python train.py --norm_place="pre" --attn_scale=0.0884 --lr_head=0.00585
MLP neurons of a small language model. Each row is named by its layer, matrix (down: output weights) and neuron, and shows model dimensions 170-340. Each number is 128 + 24 x the weight over its row's rms, rounded and kept within 0 to 255. Numbers have three digits each. A neuron's up and down rows have the sign that makes its largest values positive.
After each neuron's rows is what it responds to, as a language model described it from the Wikipedia text at the highest values.

L6.down160:147142080112126178132143110117132106132137132121143137139146114124123148148204123123152116159123121124127146122158103139147114141132122147084100131122122149131095109163131107166119109129143051119115106151136118128083114119108115122142153090111158102132157111101103108171147121165169113133150099142134142157106110134123131163112153101115121098129143128132111136121155119119113120128150163125151164118122143165173100135095143175125162183122118132161123127127199119122152112130101154145212145177127147149104130135123
Responds to: Prepositions linking to origin/affiliation. Prepositions such as of, from, at and for after a noun, introducing the institution, place or group it belongs to or comes from, e.g. students from, professor at, governor of.

L5.down453:166083123127149103120131172129094097132130137114111148142162148122110169151115124119135167148164144143123173121119102113116122158138173168148156131105132138127139115110133136112125100138111136125143156162121110144086157152129105118133113132118103140115115133138111123126105127123142167144134125086142135107120126123171134141133181158210162140115132128129109147116126115131105183164123123187103111143134113080085133182124156139127129167144128153134108119140139130091099131132144151098115125151193133141093103140100
Responds to: Subject noun before verb. Final token of a clause's subject noun phrase just before its verb, e.g. "This system", "The condition", "Elvis"; also closing "==" of headings and table pipes.

L5.down1241:125118125145133135164154145143121084144146078140114142130105116107140167119164087147108092104117120132136141115099160146119120134118113150169148154149111109197108101134109144091127148143098148104127123137129089116084106106121145142139107068134133132132136116084139101099134127147143181073107160105139130151110151180149088100095141099158180072118129100142127119100171134125107097089131148122161133105135130102116113126134117163174121120118154131167165144156144155165138113147107162138144124115178155130102122150118
Responds to: Preposition "at". The word "at" as a standalone preposition before places, events or times (at the entrance, at that time, At bats), sometimes inside words (Débat).

L10.down230:100101114124101149149118126098155118095137196099115120105157120139137168149152079108114129098151111118138109096116103113163126106143130124095128136169144104125108099140114106126154134100087120124146093113119139117174123116078139115128120096130121138140140102128104134081151142147152127155111105109137144173116135105101166149136125099130126147123118154151148145136149125132119123118214088126122151136134113139117072118131035151103097135139120130118132119145116114120135050084134142134134126155154162135120142126153
Responds to: Prepositions before noun phrases. Prepositions like at, to, on, for, in that open a phrase, usually before the, a, or a possessive, as in at an increased risk, on the album, for example.

L6.down858:139134139107071110118123128126110168081104120109166145064143155147146106112135106117137121149188124139138170141134137106080118117108140144126128139120161115101173116100083161110134156136162125117146079117130141118129099131143103108138083117100109057130120081120128135091107112129165133128125120096125131109118084174106134116087147115141091128107136158120155103094107124137122118111135117145063147112127120180110115102156170152111108147110093105143113134087121123117120137161156104085135137118131110098104131155107
Responds to: Surname as sentence subject. Final piece of a person's surname (or a pronoun) as the subject of a biography sentence, before a verb like was, noted, charged.

L5.down1439:152107127100153176150162128117133110086160102142120150128110150106118144134105137151129094130178131135113111153126151168119128097102113119134130117083097107152110134160127099125160149134145138077086142123121121139145139140130146121130134091142097159139164102084145111130101099146140101130144125143102124137121127122129124151144169154097148088119146137145172121168145137155123129096133107114118120181139080128123134112101141078143135124123133139105141156115146164109147111155132157148143149160125129117144146090123
Responds to: Country-name abbreviation pieces. Mid-name tokens of country and place names, above all the period inside U.S. and U.K., plus United (States), New York, state of.

L6.down1800:140121156101136134089125118133152151129132097131100095112126139114113106123133113106161146097163134136116105112119136146117123137138134131078126167115099137109109092112169157119131092134177150089116098168173133106139158164101143147164107096095155157134144151168144157137136145149126171145141156152111130114078118093142137153157133126090080121114135164166121152133157131129125120085101113162118184108127118128126128150123124066139122135115116128145119148112134127115123103139109145123139132174148125133134159132139
Responds to: United States mentions. Mainly the period inside "U.S." and the words "United" and "States" in "United States", as in U.S. Congress and U.S. embassy; more weakly, table cells and pipes.

L6.down444:130137120116084173123079124112114131109147122174150146128131163157071141135143133154134106083149093133130139151166133120109146149159089137138128134113100129097117135095140123059133155108132149107113113134140122118106055125115112136108104146156116143158175113174147114133066119173153130112119127105085116117131123120144132117072101121137148116145119117089172132100115111155125128142159090148148091117138138173112097144151116108152095082166141149144156093159159168127136148098124161126160095134161093091099130135140
Responds to: Quantity determiners and numbers. Quantifier or number words opening a noun phrase, such as one, some, two, several or few, often for durations ("for one week", "over two days", "some of"), plus thousands commas in figures like 1,700.

L10.down318:162124140155136092091139107112144134131128146124165139116132119123106141152127157120087145068162120129129115127106149102124060111110140113134125121138131148099123128128073077147104129082111170112130119124090136148080158126127122112163102142163133112104140104102138150105097105106102131149110111119133139167144116139122172100119125105140143130121131120129154126133106146124145157150137137106126124154154119114146153139119110112125130133116154155113128133121099141092136078108180128108128142124140146132117112093116
Responds to: Name-final tokens. Final word piece of a proper name (person, place, group, drug, album), usually as sentence subject before a verb: Re-us, Luns-ford, Gilteritin-ib.